{"n_layer": 18, "d_model": 256, "n_head": 4, "n_kv_head": 4, "head_dim": 64, "d_mlp": 1536, "vocab_size": 2048, "activation": "gelu", "norm": "layernorm", "norm_place": "pre", "norm_eps": 1e-05, "positions": "rope", "rope_base": 10000.0, "rope_fraction": 0.25, "qk_norm": false, "attn_scale": 0.125, "bias": "none", "tie_embeddings": true, "parallel_block": false, "init": "normal", "init_std_qkv": 0.0248, "init_std_o": 0.0248, "init_std_up": 0.0248, "init_std_down": 0.0248, "optimizer": "muon_variant", "lr": 0.0178, "lr_mult_down": 1.5, "beta1": 0.93, "lr_head": 0.00879, "grad_clip": 2.0, "warmup_steps": 200, "schedule": "wsd", "decay_fraction": 0.53, "decay_shape": "linear", "final_lr_fraction": 0.0, "batch_tokens": 131072, "seq_len": 128, "doc_mask": false, "train_tokens": 585400000, "steps": 4467, "dataset": "wikipedia_en"}
MLP neurons of a small language model. Each row is named by its layer, matrix (down: output weights) and neuron, and shows model dimensions 0-127. Each number is 128 + 32 x the weight over its row's rms, rounded and kept within 0 to 255. Numbers have three digits each.
A block is one neuron, or neurons of one layer that tend to fire together. After each block is what it responds to, as a language model described it from the Wikipedia text at the highest values.

L3.down40:107110157132109122133111112103118130117161147159112173166129100088067199175140148179072137110121143092150125089101098203097071150163121177107100147113147167116158131083126171155147147132170115158104118099156152158128072091084119199100063130191114084130125148192112105116154149130130103068109099104145121154107091177156113116133082087154095062100171196172126111120171125090137165067073
L3.down331:111087164100116133113161098129154129122172151150095088058153123184192078164127107055097141139130123207116076117096123140083089149069167130136089094172125168075114164084151122138181111113125202097113113132114129135086122211103143168100150113133080095122177138047089138112110157078160157136142157122140147146133128128184110127121167076107113137134082130165160129152107151103154074087082
L3.down397:129166152085102132141113152207164153130090100121132136123151087160149130103193105125104111137161165175104111066082120115156084053159155147122163109148144099139151113090208104116095090133137149094165131175058107147175108095180114101135165169101083135134097163114155105086143161078193186108102118114174149073186088177160134168102160108205152103118176156107113135114113160085115119140119
L3.down436:145191153081111095165120108096146134136136175157140201149111110110138163152161064132113137072118131077128150157124036114178094147099091120071174101082153131131153142158167139147098101144111138109165123103113124182184112138161139133181102120121135105066105148079153131108148118184138154093154123159089147134125096114093110165133125101191130065123137136143138099155116111065135148090101
L3.down550:126154106133135189137098133129148171120084133108117122144120106142128154127114071127152077096075143168097181142164148111167125131156149127077121185135145132134123134100169143097134089133158076101145153166036136061141162143129157169214180116097187130103189168152112116130091096136096155084115095065080134093102151094121108083167059157145137142104179185148151082121175096114115158129111
L3.down639:124137173100143083162118197192116141070168126192159149108128129157196070148138129101127192160202145120078137082096087167154072174088134167118152158098118135160109113147116101143201091074122113124142149114103093114130106188113093123154104068098127112117155149144083137146119111160133144120095140116163112071174075102129150087079154139132140116169136112044183093126162129190074112134122
L3.down797:110142105101146131163168086114154143121086132111207085119132115169147122202092184074165109144163166118118145154117157116136124117115054174076103106137139192090145080071134119116119170153129151116137143124146125082110116112181114119150215099075118142085144160201137123147090125161139145096202119111068130126107098151143079129117142102122192158127109125090131168115118119114056149098119
L3.down912:105094131134106127101112150229121117116096162143150147114152070155143101185167179166128147166086075210142075157150124123148170117134152148123111155074089157147126122136142106074205119108150162099143161147139104071072100174120131122091121149077165170097128088094059128105142156098142174148102125125134116122147077137128108105131101119127134134169129116128105122154174106187159125130130
L3.down926:136126140073139124153094191071060147157129102176151078148196115177127096148112158153114109156199090121068072095131131148113158151121155103069118151171174156150137132120105125132094148129103110089134195134139114114090128086085094131182113090141147139163147123103073123122069133109115108159077124191193175121140160176141150079154138118125193148093156137119105144120129086097136131144174
L3.down931:115143100093143123107146145106052129148119125094090125057168078123145170139115151115137178134142109118173163155126121055167145143107155118081146118111151158128073167105114088034098179169143085165049166166144096101087127118141124088145149132145103210127122106132095116095054167130116155146099128092141131139178147149185140093189189097130182135103157229164116083119134128077150099125149
L3.down1068:144108166151157130107083055135106132128110132160109164128136128161129158113221095112123126154155164142145152122155121079152103128115148144168142141122107159140145115159126099085081152140121135170167150179134155118164076122148107040110132095040117115106112143111148131097134134142200122153169118190109075124167152177077158119082131154153090141106092079125135151104112097174165182172135
L3.down1138:154135128159134108141098146148090064185141072144147105105142166141153091191122100061153109147087126072046156078132136193072121148097139111114142114144124154105167099084138113184157154119134160119183129066123097065127128112100144106142187117203124092096146148142086137137163072146087154140138163174187131116121147143104140134148163141137092119150112124131167078166146125089101112062086
L3.down1193:114111103097106125100196136068165091165190182136152140089118083076170110151072164137110166167126145154135094166118116086075174181189113123150144095120123160154076149160152112092181183102170102100121164119032121115124089125108128144137081177188042129081148136118090116129093124136149157124144068152134067174110150097118082089072065129154111133148131106143146132117086133099160128141093
L3.down1372:170127135140176113170089169077138157095085110119112142089145124145095105129132150126107119135148158158147123154079104136155158162125123162146180113126177143160127166132083128138128136116079087086098146130065113155139085133174110100163121157101092162119124156172139139146102137137121117136079109152175118102094113120148107094109112128196128111140142106160152116124169106182100219138102
L3.down1447:090165123089136126185102128030149158105158128126123098128108150105147093146179108157095150175188158142059154105128115120098103166162117131178115076180175155129069048134099106113199133141134161130104127113130117111127092174158118138128136137128093145180147177077144174137113094129081116168100187140188158090113128103136132092157151081140194095066142182110141127106127106132101120210136
L3.down1523:130199131155174135100117162118161105093113080100143069178181078139144144200173131169118117140158175131078147139091164136147117076124133121164133116086116126046144095110082113085141120153137153055082118117142167154111149132123178165081167117150105077138165129128105149107140162114138139110087184131181167156058075151134156166140107160123097115162145201120113161118155108162115153077111
Description: Place-name word endings. Final word-piece completing a multi-token proper name, mostly US states, cities and countries, e.g. Michig-an, Colorad-o, Milwauk-ee, Massachuset-ts.

L10.down1011:070119126146118106159106125116127111156091145109101193180111096098076147091042056084134168109057111142145121115145113137159137217073145106112136126111152082142129155047140110087172121106183156103125093135130116082107101131146138105128104165163151125025111128160155161089077092116114156133169142086116167111171135109115176133141114159099200159085124138140111144108159092117099127168151
Description: Name and year endings. The final piece of a multi-token place name or year, just before punctuation, such as Louisian-a, New York, Wash-ington, 195-2.

L8.down4:139074144107130084164146155087145122125154136090137098146124157110176122117106149080091157150145156150077116076165097138109132109086156161060123132124094083148123145103147137138173139151113170167088150158110132174122132194092077099154148107147162155178169073109163157110165124184126116108095134150124151073145128109117174184090146091133205181182196149104119102178126187100137099141047
L8.down55:095110106075071182110117133139150201057093156145148135162098143107149163152127091064172144155094140102202136141119133189124119086106083110079184118134089100226116144123088121133149155074119161139100129089128092136142083179087087186147160165112108080098133156101098126139152139135069155092155158127060138194097134113139151152177138132140141129103124148089128132123144109083097087168157
L8.down93:157037144190139082115149154070107159111120084148146110140141149143062102161138052098139172057125067154086117125107133157115130118132121095105067160153083052110151090168068134147143121182102084163118114098121117153151098116129020137151144146175130106133178144163138120122066121159149134120112155108126112126141136182155126167114172139134096127157145117161125135133096178091092135130120
L8.down1348:134190133130107176156109144167097142092095117082141156061096149095122125098092167075183133132153153198167164085151085145125145166077164144107125124131118158059106119171143168168120226123145177164117151157185090131125134159185094148136100071194123092171073157132152089131117142143125117192113165097144093150104125135155192123071110162116179118124161131128122121043178083163112119140122
Description: Possessive words and markers. Possessive determiners and endings that begin a noun phrase, mostly his, her, their, its, your, whose and the 's after names (Moody's, Jackman's).

L10.down1006:127100075171076140144123149162076133091045088155171115137124101154104111136102146120098159118157142127136105126127114105111172066116138140124148187128155077136081125129156103127125118167164110088120192167139133151051108135111119138098158129130092090154143081168168096140097137073119098124102093062112107143116182131117170176129128090095131139154127048120124145141133107124158193137149
Description: Possessive apostrophes and fragments. Mainly the apostrophe after a proper name before possessive s (Cabot's, Cadman's); also "the" or "its" after a preposition, and word pieces inside names in tables (Zhang, Duane).

L3.down49:075105156133095106188106151144089102102049086154162059128139172116086114096125065085192132118112141125083118108138103166149149116143114147138193167122114164130117089120123124085099095115118123128131114102119132099177085200124130130098091121171113102101102127139108110137139139172157116143158116094103176120157142180131148134123219137133144170168177126129153135146100162163172098151122
L3.down201:148132118120138133191126116137094146108084134096114105133130118126065192154146130094148139109220144139141167175152181120130080160109166100182110147067097121123095127136111104140127095096080146104166166132102038135132116126133079095119079158149167136098168103095171104133100092161070165137137100100119169095146139111127167182178189092127180164205116133129195054123123126094149139065095
L3.down251:153099116100153111143143118133145142148088085133085094172134150108194093163110129122201089106138171139200147060185139083110106143108135118070129090138141148043110163059170117160127103083138149139134139164179135113139171131114140169134117176091150182184113127136138087119169112134183074111124120121119230124112126166113136114171152159143203130105165146082195169145128149081143117139086
L3.down267:127127132135104161138062138152123083170077094117151116130123130120153155140099122159143121096195132124079153091103104137126131068128094083083172236121146130150124156125150128126161125095092155149165100176113097135157197139140125084071154058078084088111099138113116067147198144161096136148113109073094158118096158128128128152127128147191168165124181144119201126115116127150112098137124
L3.down281:073121122137104113128138172153165170109086108131160081168141143094103044144204144115141135115145153116148138159142152183160156177137120130106160153155183154081074078103116083093089101125113133120172102116146078156107107183132146090130166101120074145159101060164141131121158142146132112129118135091109160148111089109066164205146174116131217089134141129081155063136097170132101078162134
L3.down315:189136189160153143120142109093135143154097141132110102130146151155124107139195070144169151109146084124132062110082154145114160122149174133125165145132116070152194120132137090128156198106090071130141104067092117098158095121053089094101122120149129114111113099143122104128088192152079151178145107173149146145038173129112119071159187109136132127170125102105128173150108178110238087100154
L3.down391:155094165130103127174152169153137107109146170113137162083101127059132132150070129138100080114186141183109128089096139132087124134112129084136148182088220114205169098140087107111119159077070186097141138133082147121173168124141115065178168172126114141160125036126093114087075114148191139140099070132070119136155134105100143142107142058062177145146124108104068108153096119105147122184080
L3.down748:120114123120070112102098173100112132129074087185112118080155082101081130132152129125106144138141168082101132151201082126141165154125167113102133072160041129188170149135123090144176168119134076165144160134127070122098098165138091128109095102191065104136168130190149091144135107118164202174116121111069135173144112153118043122080149184143146169094143097114159153156147118160153107119118
L3.down894:148125099138122109140106152042139131133106120100083090130108110137144038095125202105118159142154077116095199100175179125137156157142153106128061113115093128176134138084088109122152080111103115106128146138090108163126116122108106114126119100186160124167147118157163149124121140108177132111140139112095165134122137163125146120115191123146151164154167120142181124136136101132119097088081
L3.down922:117078104129150092158141134190128077146136180084086088132126129171120137144075159097122113084172118136192143094180105124155134100104137124157115123160131140111138108142108138187172129082156123145100096174106161117140083139075131130126078126171165118211082102093132131153116147129143120110076149116178138135083122137152172105112207123084098150147152060194119121159095174100116119092086
L3.down940:075112102139114077112098136153136127157126152087127109130127135105125135136074147179127101119142177165133123141108145146096159135097087166148117140095109192123130154117132087122151117084139124046069128161108087112165120161139191096167114105164171118111141149125146137188128141121166136149161128156185145145151134053126130131092161094133160121144063127112098135102161220136094117102088
L3.down942:115165134107128140114105206062139151104141078079142112069113145181165117079137165142147131162089109122062096128191164123178107104068124131169111097082148112092107150134122127136161084100156130133133142099092090077099114121113095123167132115086157160110103108144092126130170124185101105164119098171150207108072127099101103140081051052134151105160190161120147140054130154166130135130121
L3.down965:142108120117132174081149162119114068092087137130170097156145195142108146092178143126177139140146102124106164087215127119168098116141146083161101074134131083068156123126129053142108110156135161097088154118168183154118121150138096124167123098143161086102137127120132224129113135149148177138115156092144157122157134166146134131130095124136150135122177142141128134173113063108110143128103
L3.down1214:056061098116105083208117110114085150104122073109155138117156142174062124112132128151166165128192149149130130114148196125172154136080153091123107184106147092152096148119090156147160071059054163143133086139166166130138172119086096099120098156102106133126076131107084130130080153135158129159120141126152129146125051164082153138118164149069112105130174053160084113139100088091128068136107
L3.down1316:110124087071143117135115155122122116142110109132178082100074111188099144144138139140184149084122180150135129027115045125169116127117189120168103071142127122131112108091196146099160149126105150119118153142145129110099166169121090123131151166149094122202145143117140104127102138139041143090099137130096154121121109148160184073171122116129185095144162183086109137153141104162128096136097
L3.down1531:164128121127102107130119127098171135066134134110117182115088100131134137215152192121139165122156162106199071166178115179174086126055112161127134107109090118134132118101109096144121125127148116120064104145144126106091158158102202133160055112100125111068171102153096076136150156198172130115087150112108148063166106155113186081159110105151115084215170095121151109130091160140123182136141
Description: Possessive markers. Possessive markers on names and nouns: the apostrophe or 's after a name (Marz's, Boyars', Carlson's) and possessive pronouns his, its, their, her.

L8.down698:099116128099203201153120101126113101119128116145201173142116126107189105120142150157154127162125105108138118162123105137122155186139113133160133124152099164116159087091154108093095149096156150101074092172134149148151155149129130038154170129109143149139129182101146109146067144119118118140108137075112160076119060140148155071165124137184152106094127111127055112135114121153162140106126
L8.down977:065165085132124068177095083169140086180137094138150170127100100190079132088138148117156167170177159145086165171109077085147118119102166093186095129139135098065110152128133156105132093109168125125160109187123141114096099131144128104171147133126061134111071152114154106131110144107106141087157133148149159107082121103138131102109139119159126094110161124100115163107196088074114120110150
L8.down1074:130155106135081127153105110149160128124145115097110161127131074113118113087097121112122077128111152207138130112105138092140101171094105154122180102183144126106140195157102117064127167149123113138124115063162144175156112128151157167161136160023054180115090186094102093138117121147085088105125090139162113108070122167162174092138109149146188157138139102157133068152124133185096173210129
L8.down1516:104186120124096097109130084110107153092158074089207117124116122069173129124139093173129146180094140178123135136042201109130095124114107142091125203140126132168100131133048183145128166128093163116108125162171145183097116148167124172211091098070151154108114136161164097135117159125147170147133146090122080138145109103102120102248105156110109197147186111173167131152124087131117126124141
Description: Place-name final pieces. Final word piece that completes a multi-token city, state or country name, usually before a comma or table bar, as in Cambrid-ge, Belf-ast, Virgin-ia.